From a checkpoint of a small transformer trained on Wikipedia.
Size: 8 heads of 32 (4 for keys and values), MLP 704 SwiGLU, 25.6M parameters.
Architecture: RMSNorm before each block, no biases in attention or MLP, untied embeddings, capped logits.
Training: a variant of Adam for these matrices, 701M tokens, 10215 steps.
MLP neurons of a small language model. Each row is named by its layer, matrix (gate and up: input weights) and neuron, and shows model dimensions 0-127. Each number is 500 + 40 x the weight over its row's rms, rounded and kept within 0 to 999. Numbers have three digits each. A neuron's up and down rows have the sign that makes its largest values positive.
A block is one neuron, or neurons of one layer that tend to fire together. Before each block is what it responds to, as a language model described it from the Wikipedia text at the highest values.

Description: Word endings and phrase openers. Suffix pieces that finish a word (quietly, smoothly, henceforth, breakup, 1960s), sentence-initial On, and of in more of or less of.
L3.gate117:518472515425489512523492508523458504511569451495522430514481553456487538523453475468458577493512523553469515492447498508518467563498543471394496552565513455492551499525505498489448479495559523440497499545496496511448516564454471490447524483507589447410489470524446543502483394506522463493465502531514475480455530471558560477594525526436456539508501483546484518525491549561487401468510
L3.up117:412548483470461538527516553584497490459481513462479445509552512386457496472530533478451513501506490485470513492515527438426543499588541475447453563419521515476542467537535550465450504587507533591480512556483542544504451520469499453503471486451530497494496504551519476516470417511474522521449514481525485478471457571484475582520534442500494533483558550517516447514508564469449498513477
L3.gate151:482503453532419472446539521507535560427487442554474561537489445496505533484521516544528524452503444475487422428513491441533443473551484518476524551491527544470415503480501528493507524461477530533535484526539487499461587499560529529410496454526578501461480520479580536559551523441521481489527484549474531547498507470573471448518544458476482485511475479514505516476482446490517515505541
L3.up151:519535432503388524518571540445555509536489495543441515512495472499505507493459462494468513491487509476435510515539524510424420475546487533477518512560537522507446519490500549520531488445538551544550518560499510538470614501547512461500517546457488497504475470513601499530457515495485512506500513487537569525493518452475508425471485498454444491505464448484442519480470435496494532536564
L3.gate190:445533571481473497470498507542448555509480491429465522481482540522501502535535467519492506530538535465494470504587527545446476557542467465359480527460514448530487497431531514408477508469540554474500522542559462391483508499529455473468445525472465426472428441549549555428521478460488511522511499554490544528422453463527473498523518465535545477506433562425466453529529550457505432502446
L3.up190:458580464568539450482536506495527450507547487530520580461447508476532527450472543512519482473540483462449526537523508538506519502546448491483515573562572531506556496438488501405490482465491475446487512519484547530442502525551550438475454522549547543461553530458500515439519568465514525484497494517510485428448550526569533437446559472525479491538507548479485485506514465395443473402471
L3.gate394:475538532466462547451467467468503503480506522530530523484463547450547534517502504545487507481493534519418488529539517575454497528513473499481522595524512480456484519491485515541546505459508503464518434516492531461497495561551548494437499478505548498485494506491581555522454546421503486512536516533498558475468529506537492484443513530527522494449465480571442476517491543507518501485522
L3.up394:529514596495574466503559584509462530504454484503456469499472476462504513503502518498453443519523583421516427516486492491484509487486490552538443483520497531444479568520532497500462489507496509521427500451476520506418483536453575448530522460542515493478529454523517484529509494483556461524516481514492465547478569539519489488468468499507594553454496482458551461411519488560497546536418
L3.gate408:536500521453469555522548449512525519488535477566510476457494591497484422490482504458481540486477449520438533444526514519489469525577481390464504504519479529467482458520480464505493463482457483534572439482455381413499547516516502536475497558410473452484534511467465470541512490555569496479557454528471443444478518441509482495520535592459541520484464489512480532517508430558463452504510
L3.up408:508530510477447486553467525539458477541474519467532491464430513581518542461489476476585524481585506463546523528493557540507456534431464478525474450547526440438526487445500383434473460547523516518515460550484480484455446520389561445483489538492481428468512468535519496488464493505477490592594461548454545529489517435533510530521516515530570467504527533520461511488498468606461471498450
L3.gate527:390529554486489489465452517546453513521501465486525487485486523464495564522524500484465587532505548483421429588511550508453534527521495506499539486464511537444531471569489566438453522465524486483453510559508477523513526508435458455497480508508463413468463507480471528505439488429463432478467546539482510548456485497558436486517480498575526422437496520501480480470533532482601408458505
L3.up527:505431411480436495466521541502479489550491477495466548443445414489591530475494444527420498476557510506468450504482429561533484503440467514506416572530494517517501488479507479491449524488490520519446501469437500541443515483507531549519494434510550545468490487467594481526505531482515527541500443481462542495462522574503489487554482524510515528481496489541466532553425440477442509519558
L3.gate614:459456527561419485412502529489514511431532442519469477489463497507503525470471432548380492534523497489468519446507448540542509511485530542488481542497576534517487506540536458488428463448493482423540516529467496505514573502482506505464418504505542507508509497493458532511444481463489531485537555447493551511462517484519470506550573483480478486518540512443486511545427474516474456527565
L3.up614:482549467465432513420499532484571457506492444548500523491402454469468482445471475514539522545526501470488527405496426464529470468561483565494524528519561541474435454554490505527538556440395553509569456498552475522487564488522513497404397476566553540488462498514566553514495506488519546519539493478544457477496547491546516491551569490501474482506557455526441555517512491457514467428541
L3.gate662:484535472495446489499523543435447504534496513439446507539531509530581523436498525396505509504468514537499469478541470482488540478547505483581515540486508514532539526502513499516455532419502444487481507475531551530480570465497573509396415513488487537524467514377537504521440501452520548491572546465468489554525464518517452400466514507467505469496520485469535542495486543465467453496524
L3.up662:475445485567466452440525512511521469468470505508409502481572493542502447465581540473502531439519503550432487514354527456499521522503572495578488449471502487446488514441547486462470589471502438538559549491516533552507514520516554526509472514523503519556490475438507495525468517517466486466512502579456474472563466473506550501427459485428506522455486442518422506474539483468503527530557

Description: Table and infobox headers. Column-header words and field-label colons in Wikipedia tables and infoboxes, such as Team in league tables, FIPS code:, Children:.
L6.gate67:426459605477438487491539494542499506482539472497477491495511557501534537512482510416470518498477526482543555489554443535564514527495453468415500550593479595539472524492515494465522479513530457474507524529581475490483514525452528504445454527511553451539508493472545489478425533499507509455520506563565519464559508464492465480428556541480490470546425542557489481453496510502579455484502
L6.up67:529510410486583570556455490489404511470509494602504473537520527538541483542463519510484522542418479463548491382554417443563616492511542465503544464513470494433540531517461486444509562495502487506491491499499435470485527509494516537483526555528505482547503462506507539523493488516479481552528492425494489391468406491525514469485516432544490518528527498509501489487521553482478457520422
L6.gate117:564465477480535411453508588525489453511484450521498465592515536473505540485541491484549485431504496505504514526565449481532522513526528439525484588522526561508471509484545430483493483441580445538463522554505518499556473501543535529513610488518568488537547509532477487514511469501497442545502547502434484515516553510552508477440501506552492431526495581443527493515469462563450423555525
L6.up117:553490417527519426552470503513483412513481468500411462492486481492411504525487480467521465478401514479483518520528498505502552462583491506544511549508508487495521418506599486518453547430457446508575542455476537526506488549535477459496499536527463517484433527558499547527543458516470483485509491528519485503494551505487504462477475493461494498426442591436557524467471468511455454537584
L6.gate139:501486553505476447429496468507564490451507458497481561496493547495542522588525457479499455448477484448490505589526556539507452521494512538479545516468496501457455530549491545567513462510483491503524484494551484519508529491491426467513471529458470457473574445555502444479449465540448580509438458394481596429526510434503440472511512465481499525483533517478463484411491515488522442511576
L6.up139:477489554482482450498484516580462470471515477527501507496473471493516549537507565476487572459447496468503476490438429543414477491504520474494440512509521544480444440521477540484574542488507558419439413563467497485493510508559510481484527527507507458504454569508479473540508453481591450503521459545514455551542505538492493521512629451474467431545502555519548528527436521452525492512546
L6.gate148:471458462425477487517468515508496528574513570476614505511488533444583508508517556482516484548518483589475437455546465486549538504575545500457519474475510467490454515527462524428485570462485517534532535495534507516497473560511514506478490483504481468516463505560526590537475483416490502493453564473502486431442460534539497500468495458482486495457571528481551493502478562593518486465498
L6.up148:502520500536487532446455462426461509485500517514475457460528458510504554513465503424460508517516465477455584558480500494480466495554455496607474411534484452465573512487550482558529432553564520490495547486526480434527522554487498504497456575505526524459465501495512459580543526530468500496493476507501520548513469554528548415505487460562438488517511461567502535517463447525495517573454
L6.gate153:558477446456483463534511491535485545540488410512488465484555537513553506523388507535475484485524466505502491464452452438540550545511489453528485562545508439392465509558435509504529455398480515575532479492503485505494508565492533546533465519443533522564550521452479553495527461447483458572494524557566485489448459529536497492449458478497548515501525507495497548449503525472533601490549
L6.up153:502512491536470471471476423501538493536522474573501529484478500513535515493488525488516497489482489471521526455515465427521553520500485502486532501505454523558495482485560526459526456533591536484501559606540481518559535461503416441493556499499594490497492546567533461482474459531438549451437432517525509507518498424499544558514522442565418407445485506558455499422503535563486524466539
L6.gate225:447563494469432518566470490546559449550584437531467447524508448484468543435483538504476496433521519434513538493488492453498501473528566536495547540489484484459481457419542497503548547552521555453453515540472507517579512540503505476448565516504477446504452488480512537493492474499510507460545527517487494447450414565550509536520552564478486435499461572520514568558475497499502517518599
L6.up225:431530550457540528593479541473497511594490513471403515518466430418452555526480480448453566478540454455540494487575470423532453456530516468482491505509503497522526494526547499552523494511532485475488560508486475482525511503513486540448493497559494550498475443496456448452514485428552566502565440460501548433555586546551546501550518540480501563501516494508483541504516481503467577464575
L6.gate436:515498463469585436521475486536509495517530562518603433564460529540548549528482516504488518477496526484451447525532481523524487469488479485534532480495495490487496466536485507570501517449467534464445502561540505500542546477509483482440485493513449435506460579481528467434560398512522488577483487473506512484471476532533498576520501538508512465512552502498488482506511591442534441472536
L6.up436:549469520507499492555485496522484520446428550558502443481486437469511450484448397517521563465535445387496473536445510441553523477507447533504467479527545566490511480451534433494578471500456467506401508586490502473532449479490466507544485524466582464455542462540529506469433543450546544589477533551482503541452489570484553479501466494531531510558525497508493500540426461485499488458532
L6.gate631:535464503474518422541542517395535523490550475514525475538499562451476538540443514506452560447417472456458529460473598530512576497445483518453521468473471551547452537593454485465578531427578468454420500481570509492517531520576477413442501494499469474456450539511514459508470513538488522523506495519488457510466486471429519464477480479447467511525603512459422496455456514491497488576521
L6.up631:571465487503472464484528550535496507481520502556418487494492547479469473508549475536543507441487483569520529445445476494535559448450509489452509535441518477484459444505507548513457524394435478516570524597508583538531528464480498505474435423500430533519500519434553530493441510547519457547524508505507486483523478522520479473546514470466484488557480482552546466479482538546485516493586

Description: Phrase-internal modifiers and links. Hedging adverbs, quantifiers and linking words sitting before the phrase they modify or join, e.g. almost, relatively, various, many, and, as well as.
L5.gate682:496517603500482554524468525474477534479466480582449398523437484475457459498480542483508548445467485506437513560457417547469479547482501524477483440524501451542437527480539487562470578504515529456508519528488427551527486508497541509484544505432501469398509542515438469483567475503515554440492497469446467532486543425505540525480597532439521520496511489438498583481430465529466462527478
L5.up682:517455485458477512504444503516524492521497499513412438465504481503508559485509525520596508433544532554483490477588526530561434524537465472508519477515463437513501494491605546449494539431503526488450514419520503537523437557439529514573520471495502467495542474410411519500483518528486468503522430489483511552538494434489546421438500523461475530484465474507523505477429533455491507531534

Description: Quantity and degree qualifiers. Hedging words placed before numbers or amounts, such as least in at least, more than, about, approximately, barely, only; also degree adverbs like nearly, slightly, largely, and concessive although, despite.
L5.gate570:495578554494396530527476523552554492476531544496394465536421511578467561492518589458490531439438476488418514439500525460485499508518582484505457517440465539465498473484517588545485508523465513485427529455538435517544521469418452509451539512450512416522556486465495505413597458476466467510463494542450459479483437553530481480444511523428405509465514520469488518470551460515504482507518
L5.up570:527534479483449452455462485539497550492438556518428492488469449471496566534504444541516506474522520491484500439538564427476520531462419651490550569471492515474514453490575520468451518491561483584523504409488540427436462503487439452508528519410570537504509492533530594529539510503474512481556574516505567487417502559562540446513537463497518428469502507521527513523506478490479541403490

Description: Infobox field labels. Final token of a label in infoboxes, medal tables and section headings, such as Silver medal, Running time, Coordinates:, Game log; also due in "due to".
L3.gate120:520487508436477492442474465607496495506547517488461445520473492441487511586453474546467469553514553475520474496506498464376509555507538475537498524480522594462523507498501479520504601458497456512449523490510513486538486476528486519476518444480467490462476530456548479433448485535426508485482460414484516508561479503495523533486536481544497473431521529441467531537483521479507511546472
L3.up120:423466464500438469535470500538494533460526461584474465518422478561530565470411439525539505404468471541519525478486497478543505478519518535481439478497516512514421440490505517568492469539488499485500524503520498565516502501426484390479527504474499465409512528523527514527533541503511533511495428476449504469529533452501487541510474507479528491488485502499559489457464578521549589470463
L3.gate236:480511520448512455483461426468460487533555492563510459499500498470432493415519471552528474480498440481471395457562531497517535500557430534485490537536439601525526532539563481528435501456498541467412487457508471522550456587509547513485536594494530509474477572483497493467537535488492517493504359499457503494466499467492527427514513513495555495507549567486447486471509490399494484411582
L3.up236:449508605471480591481514521547491524590565507466486490470437522432472531553528490573449443455516483456525550500540514488467475567515505481428526523451488554406517521499451531448506455487611518545469583496499545473493431504501494474481497509487552486504501538553600476533506518508461470500532531484437513485519522554474497510442488453536477508433502528484512538524460450455564456489493
L3.gate557:528495487500483507570528510532405532493521493576483446512440537451537531480485459561503512552461545475539490505461514469480469549574526486491531481477565456448480497431502554496543509424443473451522560525548453491565542529435523522496438470476498509509510463525493568512456416445505522507493491536456483548513448468507393458438530500519498549490433485546508538533573494545475485468567
L3.up557:472514568458447503459537490514459507514448510528433514539496566536488493458474463477550411536512475494495525526525541557446475464553502467545556460498542492439491522526421512487499493459439514558526495468444484493572493486585504456557474482508565416523546512441463466443451494503464511522515572561456474468501496510514522492553467483544588515489475506542446516519541500495527525523504
L3.gate568:508533496488478490531497483551458474538526509560493471523418581544469539541521426533458479473468498446530449503448517479468486448575516497521521454579402549502472524471490520594458454428477519440508530522519496539531514491471523483453438503433397469477499563468514488512497528532430536556536477525484503445457461491502525449547526465523567513483523565498589497455537494520500494495542
L3.up568:536505497485491508510384486541414563561536485495492482493516458504463517547481499449449510454474491442485532447514553395453413585517475477449523467511440447464490568461470485551586417457486449522489555506489564434489480467444473410445479563552470514495448502528531447522489537487487559545528524418495492458598473496511563514530480517511533492471499570497462512486467524537448486517527
L3.gate587:532486506451479502548503483512507505417532510532531506436416531422459508550495474471519508518477485454514481501464530503510555494596555466503558506488485519467508454492461510471579542477499449514509477503458563547535501577450490543552489484398536527534482566459512495452499560493522457510486493488456443569562451480515518486483492510440477516481550441518461490479398516572509544475482
L3.up587:475564472512578539501456586561488510494541488530539480551518509498474458530484554467566549497517525542542491528505536470491510563423519453544481530444441443491516434500533468591464558460497520510524479405580467461564532501499491490442507496549572430522465516490457572463585432525491555467522464554477502461566493494493485456535509466462529477487466418499520503485505489490470466475507
L3.gate629:465473443510395535535459468460513480506535529497603460562474505479499550522446508479493525553444478484496498375583459452457506543505474497516431535526513530451460396598508476576516495486520494487505442493521458464490509502526505455514480520524487439498502552523530481525546461510552485510470480495469506519522483496461510505495502490476527418568587500487451491548497525499475471500542
L3.up629:527436486534518458505464434605463486467497414484535467532493496421509512578478477549514536422502457507541465506470539468522501532478500508427487522534482470446464496569483507507507477521501537533544548483511620524612467484473455520489482498540483561424449481449466546525493545446506503517557443532587471475495457493478486483456488515472567426538534467451440462565444542541532494495605
L3.gate653:522495511568450496502530475494476509437514482497511542525512479565530525501497533394513519482474512522553428505502521460501543495490499502512518470461450517426475464466516515495484522492418546541474633508466481568481511478450514474478511446527469410502426479555559514558514444534502372458488500487502507450563527522515567486444470490500506474452474475468493416460511524471410462507490
L3.up653:483532476564511564532551458481476535515530511467590572524505505491588537494458459491464577491529484496433527495445507551527393544479513453476493459502495501482538437457430480497544609559503499509515533440543486487491544460533447558510488535443473507550505502470463557506429534435529548514507509549495496508543460461541511519509519514504458462460513465584489537592441492534428495516518
L3.gate688:534529510555519487528488510514441512540477507442504487526594426533487518543526476462450517504476492524461532433491523531452469463465506489495526489546522408515510491461459488492517469479494520391473560442533487527534500561473443516469453505560529463500530584482459486494463455548376428491470487540370452437497457510505470501414556549516519526529538538454505415526515461513448461475539
L3.up688:478477405471487522513542461480488538497531485469565466499541468517535524459454472485468531490554453522522498499487430483443518418486484469485521486498507432575557533507420427555494517488448496465558518491514452577445508550567505526523431514504522494469416491492473518470504517476551448542521427512404422522430472488478495470554457530510526533523462546574599533491499524485507534475505

Description: Existential and copula complements. Function words right after there or a copula beginning a predicate, e.g. There is / There are, was of Slavic ancestry, played a role.
L6.gate91:547514541455503533547515502586459523370509415521486453511525535490518517545483535560496495534515526447440498427477445480522531484500465475436541565530529483466470516473476465531516471445484516507469451459460472525526528518611452509534478553473479473486439507515499470493524536537411459468500466445468472467422521447513534483479543540413461518457476429515552445515509521454533445491542
L6.up91:511570515424504490467439427441458540464504500519438520529538490521535476477507501399449506474507480517500500452585519459530477524502465499428541470499508423453469443503487529542512511486504535458534468511513486512536511585484494494554414495489547495496490527571508401424472512564534504527476508511554531500491492467520519591521475540471518584481484476500485493537504482548508459468434
L6.gate92:497444526427483593491543493480532506503532487434495471548506547477588495534521520512395517456563478480483409487537493479469466521524489411493536571498581550460455563573481459475507509440432482555451385546519511441490527492509540448483493512426483505519552510424502531522488486492472472488459509449430539551405509474505503547512553514498514507471537496534459486471458478553482514522501
L6.up92:513452476442470520528510486495485525483517513504487456550455481462416479573522510425491601514512436478487509500583522543430507510472508523464456506565509520495497463465420468509508486505443447501549541571583471483494515443474529579491506550527398442442522519487479535510524490507414489519481499457466463444488555432476515573561475465451495510487538509498519462452399494516446478545562
L6.gate174:536441497473547561562557470457474508478534505493531485532505471502457542497424499499485495493445482575491506500505501599496528533505514482470545474523579509513465539489463450571430562489575429423492503487431413556436577484511432516565478528425512474455550626518502447437533488488453504529537447471484479517508517483494489492441495505504482480480518479497513453482480510576491494481522
L6.up174:569450495465565524484506484503460528560496474510502469538541527474419505489489462490406469578560405529454585427480493509497504480462546525564594461571553578554514498487508452483522475512524503515506468517525426552560466514494520570400500481513441509455495551578485475467500551517461418579512402502508486463557496476534505533521550506535507527515523511477471506503634495399438461482428
L6.gate200:499533558445483477547496510506488553502497517508553494496438448460540607560504577545484500521508449480453539484488422416443458511496546480488531486525548477473502544519457476468492501434448471508443502467447481498490556474395496545527453576463484465561456531461513592481489491531532439486446488421445550547530503487540565514518547513450514488504517505587520469480531507505427535491486
L6.up200:551529451489438558497468482519510504390446506510534504469537479477517534541532537507569466436562492537528481483502511501538437492577498512452584553500458449477485501462455530521478583467526547493447491558504556565549486489502454460532428564384518476486504511435473534478514516524426540508535429458433537504533526448485544517488523471511473473497465556513421461465505446472483485480473
L6.gate210:483483515566425462435449545466484547486515504500533486429549521522509500485529519490415457545519490530362500449482440502516501498527539531476550478473506469440426519526509453497585519508493561496500450509490498462532578563471455495428476536431522460504413485474481510521454477468536508525518529523515472501459375432576536512528546493512491501459506443578496497509602490511450459509536
L6.up210:475547569503511476497532569515508587459476498491454509529499504460497439506528559487463518449496547469420409517561432498435409457508456545584457486515453570493505450523473530433455503491528455549520518453475480467502503551481521525574485468507480501545488561520538531457441488541544471508494577421496480477423511590554498590552527481559500504500533496543573494443495475513533481530467
L6.gate344:496422502548487506446497486464487556517537548474442438546516539499497566518571423456503623516511483482499520463527547542455564453552557456471543490584533509513492455547395413511510466465499495471455534492478480514485525519462508490499478515531521457565463457478525541471524484506465507492432524400422484550524509538508519531483497498419508467486544586582483472515470494497539432454525
L6.up344:481467481601513501553534466541535568537476502545532470534495476522488497554510541468477545513492452521520528471539535517507548443509540421477477492456530521537414469507482485478487474467520534377508539485437601493530496425443439465550485483438530514537428575514442506439481498579446475558503554544473514499466415478510520493543486491502478478491452571462442486476483495505549474461542
L6.gate397:414556548505441533527559542585473528515520509449430490459457485479561503462510533486479543534527455548447482506451506521443527537551535475450476538502583549405501546462496520509541443510491591536495514578483517484552457574479509520522514575480582439564499514477474466459468468518477477493435511561472467474441528546562489493446463534506554566551483538526512461515488550590508415501464
L6.up397:485527533476487551544463450582514559557460536503490477480510528497550481414483498505458568501490458496504530478535512432519509513495533444402572434570549470483523418495447539558529563522482490487512547458488482518539508482501579519505434545548549450460507631479510509525551494510492459470438540492417511496566532491429383586530525482456503511498479571627510495437507557460553482520506
L6.gate693:501490524541457550538490474485485532408595430460477501528516447408532548577533470518518545423496545490439476440558477460475478569552504372466528550446441524464463518552498497477482523447410427567505519519483572545481515489486575472498441491510448485490509525533548542488456533546451533525465508582455480479524475567519514467453503457499453550523536493510503483502489431442549504516479
L6.up693:579480489522487500485535488530541473510479513441582545545486477471507479582483486541480608477484527505461531456460546457477551516541498519496468494436506449499451573488513483475497523563532454504568556610554555532570503465411557455480394490527563520504471505532496539487441587558520523548483528520416472495485515449519457455475526485502431466502517547549410578447513460462473527525468

Description: Degree adverbs before adjectives. Degree words such as so, more, very, particularly, little that grade a following adjective or quantity, e.g. "so serious", "more important"; weaker on scattered tokens.
L6.gate13:526538505417570479523471476531447441492489539492457510502493535472487513541567547490536454506477469478491483524505578431517499486539550526458520526524494400473502561508532510470444476498548479571527539487498480550512487483437534518482482474487519493553547517526537569517490509489483426500413468470469482542533503435542536524496517513464523470474539549529586432519509463506506436481496
L6.up13:434487526436458533502452506487497483451514533569413505544527471499450544420524584455463540567544514508512536442508477475535528525468571544486554531477508473497517508545454533498530472557485580506559578510532565479471545475535491524540594493573513450530513474482478449530547508493551540566482559451507474487506499545438483508502538466443483529579486472544465506539439542502488475539448
L6.gate85:553512575522454567468473504525511515488508423546574454609524523524516517507501516468444515552539521490436507469528475520463564601534551459483512526508521479518528531566531465492584512570536537547473529455556464484599462486500537564517575533547465494552500500507469545406505491539443455479455536556498440479428469474546533456512564503567510476457497550541474524507541477544523481504487
L6.up85:534416534463482493463446486501464474540429528468548472478560471508429460535566458549563509559481450446565528409474529473474443397606535524479524482491404513478521457517463537465484437544501556489464472532436494478555491549466473490514485510462524492579479459415444484475507499496469439489530524575516518483565517463491491570513529529515531460484484481496536514496474490447485485549515
L6.gate123:457388513460446508428486475503496506448465487496462397490534480571516599503562504473542507523517482483473500516506506441481461490572551499538504568483540494470445469557569564571436467385485564510501523529511519509490565560520529456447532468520561427499449460437502527565437512555416452468459538521409490495490460484524553475528477541472521476575524504497444469481480529511511470536527
L6.up123:509481530457476483449434504551551502483451469473504474512492470472426494531527454427555585490525415530532571577548481466504550550500553531488480587453489514473486449517505502562492551507475556498574582553455491477529532525523507501450452499558477493553429513503501499549450416511435514504520498500476506408526470445495583534521517490545509502462531506514491533530485549548501436526459
L6.gate195:515452508534455485545551401505443512428530467501516437502485493474527536591528569413373521538504516480439568496509534521513421513518454494443529527488551497512475507528570546494507498448508519486504469482549539465469489553540527508440480574513495494517469469517505529473466508474455531513479530562568452569449473514500588535472500466490490536505493473550491505555538504474478524449530
L6.up195:502489566517544512487528511487482513483426512417537590518538541561475436484557449500508507454504465535494488447494494464499466484506542450450562514585484480451571502415504516469440509513495516533405541507530451520556507556485498469458463469490533537593487553519462480545486514397488476476492479538525519463576458477494545496506475521564421489517590436518489417500422456519520482487492
L6.gate224:523523525488497524525497444527499520491425522556525479480444455444438492543449586475529514518457523482555493485478492439580504542547528509477506488485493475483451495498520540494517471427532466518575512536541472519445535467449463547500485482446553538555476486567503506519444532514408535554506553531473504563539479480511503490458449484480438479505525461557528545468492478554517557567496
L6.up224:462446504486558535482524549549488486467523512480432522490508544474522533489521404512466475454611441557515411522500550474444490474559524484534554502538526468455436498537481569405577454546465588451484491459498505465497507462530508495541535560492486513553475571417441478553533471510479494464516517490541543472388490540542507434495496497559517535505571522525501510493458508510584500554497
L6.gate305:513564506512460533493478433523515493493534529544469396469465541506479557531493501538513539454524504518423467541535569553509514517519531553459556524519485524473492586522523508494428434534508484510543528460604556480502504537452503435535528548539503491458554491475494484540499402491484530534410435464505501607528498513480549509525493522469544502507578474522449483512465516475510399469542
L6.up305:553510513486502490485499503487504525565499518464483525557422472545530464547472484443492534479530464457450475462471534538405507546608488405524508509524465492401555563484568443493392471505485473527511528563536501465458498493451484479536562555477569589512549554585459499518491521469589509507505486567518515542475478526497503512560449525493518506472543459504499500522450513481492538488508
L6.gate406:472434500487409561488458514457429512502523498412476392538498541489564535550531407519524557515559525515483442500514493566447539518551498472461511477535524439453463476510489499488366544426552528457533405576488559458491516545503457427505482519545541487553455488506488449470449518534470505463463485534542562489447519507497544464536548529477540507470570505500518454606497502474572452474537
L6.up406:512526479493540471465535541607503493490529497422464481466456515443484548575443475561489497481519557565471497440557451524501512529513565456519438517531548510523501486487536510488539486486550467508509494550490517499565449552464550441509509412473478473553522497488533461528502437533533472544528522498491498494521576485515440528476507490435505510482521511516524476563477469551476483527485
L6.gate639:501516490507432567520524482556457509491492513591476504514447491470476538508535449444533537521434445503471562472542533440472530541532513549515523502560506437473439491473515494564551483406457559450481449518519517458520541533545513445487422526514472410428450524526551496542472505526407482449539469524501484472485541444505498520534581527493521491458474425502522481489543607442514445480447
L6.up639:496488503479536548500467413562485526517543499444532472581474449501560511510508557483500459514548524546543479412490421547527491561561497480535516503502540536476514550499542548501493461478515440543469541529579486522478426563523485495528448492545523517462530491418509607433489515460447535498435484530476472446495513501476557506429525557571498430423532476459546486427495541460476478472491

Description: Medal table entries. Mainly "medal" after Gold/Silver/Bronze in sports medal-record tables; weaker hits on is/has/had after he, and scattered mid-word fragments like "ot" in "annotation".
L5.gate483:490480488541439527431505494571514472390490474565457559431451461491540559473499508500504547433467503440464499491557519511468480501539579467456547602563517537506433462476497572492513567454525544445482491498536509541511521533504533473533503571469515449503448497520453527479533477495493495442440513508461574545539487451509520462455481491450454506487489439498493528457405458501577461547506
L5.up483:492504427508492462489480492547479512441522517491467489425450435512501510529519590552508539511511443581502606537517483489475440492545523534489484520472530513503472534502502485551451609597493515495525513441466550503514493448473504522519514547438553525464463445539473467510510461487385564551443524531472526495486498467449477535513566530529467435605506523525497556525402435466481550567543

Description: Quote-opening article "a". Mostly the article a/an as the first word inside an opening quotation, e.g. "a traitor", "a lot of", "an urban-set film"; also quantifiers such as between, all, both.
L3.gate45:475477516492530534466457478479510456552485523505429495588517482480452549512444549516495516405473585472436427492450539464466540445523470475458497577519480518490509513536495515509478542508499558498518534471516563536535514582549504487481503535502454440454492504494566529527531482501530492520446524468576485545528498561477438466487444525492468514493494484469484476509578552456469499490479
L3.up45:465488454480527523481536509504435599439498491498465460535535526423486494482527500445501463506513501506514529467514523463432514481559547533495511479488459511407509460508452518462497472507546562521536485579543490514538474479532456559492345569427469467535473482525476501526510457447461520498463471573543387433522504575546506536503523456505521510502542475561434539540485467569493453525457
L3.gate69:458477514526470530479462463525572455515433511474425490575469486486545456521521433447524559484454484519434484477510446482539546532555491521498477545568500526472520469505466465479463437493567470503504457505544465503553511492471584513453502558431497484514458524494452535511502509448475489473445501534432564495474532490547444435467524494503467472477603459555534432530467458503516522448483
L3.up69:544411442457504452555409422489454466507459581495499490531480498415482530574544508465514482521529486539497513505562499478548529501610514505603466500525448473455472485482530503570505493534530449477480483527499464502532462555438488565496457505464481565581471507463455553474542516445462500513551509507480495507488487519533481541537568480425500541483501461552519471563510519484475487431513
L3.gate211:517427604539430529593535498489518488442532485433564475497422529524545529495476434497508587439532486518431469481474557484534497533535476519505524533555517542476525482560579542458479474467488554547496518498511525494533557489452508493407407487493519538549455542523517565491525442513476474485436561521474469555503471469528502443435532499494529572459524484502550446586508531523486539481471
L3.up211:464518512488438523475518467573452475492496512417548485503509460476562562507486479541473561476587517546425508539486511536478544544530520466512604539538494555490531480472557467477475525490582552499550529533548514480476491501404473553579527478510500482566478451530443484447513521562425452480448557454414464555537464505494513480490504510494478446571539477514480470482449499517532443504462
L3.gate227:484462514564499442375596497551534543526463524574472467475513482470500525479508534514484477456491469611434488499491543549507492437551481488442557501467517540418503485460469573465544513504560529516592534540568454429453474505501505567470449548469515542473509525523438530453507500466476469549482482492454479501506475526502485463432527556504487518538590527508527497546536495502519455499505
L3.up227:517526524543516574451487453493499534499449571467498506543506518474500506471556476498506516559497489482483498489482418488524518536549473492469484419481525499474525532572509440529514451494543482547480476512492517491510465513443409496525459537543487478537531571541514509509505436425508463551497510502515503549531531481502504532573523532537503527543486581628507578581516446591522487437495
L3.gate497:521556464461555441500534466524457587527508451499468490441502513544497551549462533591483490516518519544443406473543527505493526487529462445458550536512488504458510517513474523452446517402506507465497431455481444540504502482538468485516527515523522468564483484453510563491515460508448482434452513455404474541524564520486502426481516598528462467511493574465521423522519554479534503498496
L3.up497:527513513522535513495562500527575487496498487528529443471492468468440461447528501524522493520538585449421482494533527444477487442563490522460494563463490581490475427496520504515489468492484521517504514542577478578553487492447542467564540492447528468495552468551497472470606571530420453457443453485500484463558471497531509499515513483504470500493467488578468481485557489442571540482498
L3.gate516:513604509520532503494514534566462475471522499479433515520541539510507481506529486552450498530495493520495505577476505515459507522545596500529522540512453476539543514393556535518561519470508579467534515531476503567510488523519512467449449483454425465465489496449477520432447508526474414508484571498485529505452544508520463489507532546491550483530476480510407407527496517439495474503488
L3.up516:493542537469540504493496517503525535449481539463542490581506519456488487471487501524475457438555472561520495536500507484514513454567482486558504508494452562460505537482540548518506554430507531503479566521497518466594488572481512474511554514380479472457530543519367464514601502470547472501443519457470499491501517540526547504479451513474437503520599409522490506438534442507548521566500
L3.gate677:467540494453501487459576406532420528588533482542530496466487436486517586549480452577531459540510504504482484511498478519476515466512486454418552467535554462444424541472502546476526532493463403570468482549447511485465512467521510484496509528501554572449479596415506478474518461490508509522533505473457542548520536462503498408439536519523482468454488496541499487528524508515531498518544
L3.up677:479500498496568456492519455489477488465461548513497491548490530412509446432504520511488442469500450520466440451556511468500515508511490471526428509444493547493469463433541481557530544451489481535477525519553551553549501454491518504538462482512501462564478517564454418543521543447502433521466472554487460543513529472512579475459525443430420600480548454508496506452461447557435470531509
L3.gate700:481520520496541515465475536526527521422537479581492529532523513537562544519500470524518562439447523460470436484512522574535479456438496514508571456519434476447485479509584560504552494445467543490503527501492517492518493508544543485450587538505550463459469493523518496477481514467505464413492539441471522520469489487408645482481516532511470522495447524426479511572484550496506475513485
L3.up700:529554615500499483555481533501606460548582502484486491508505501572448407460561521485551461473523508579469567552539461507537489516516575442494501519489447517488477531462588501515570489503460525529507535491503472601490542521448483469495532496535446464464486501510460502496504511520508501538465587521494560497568533549488474525557511489517526494520499450449432525497534511533529527563488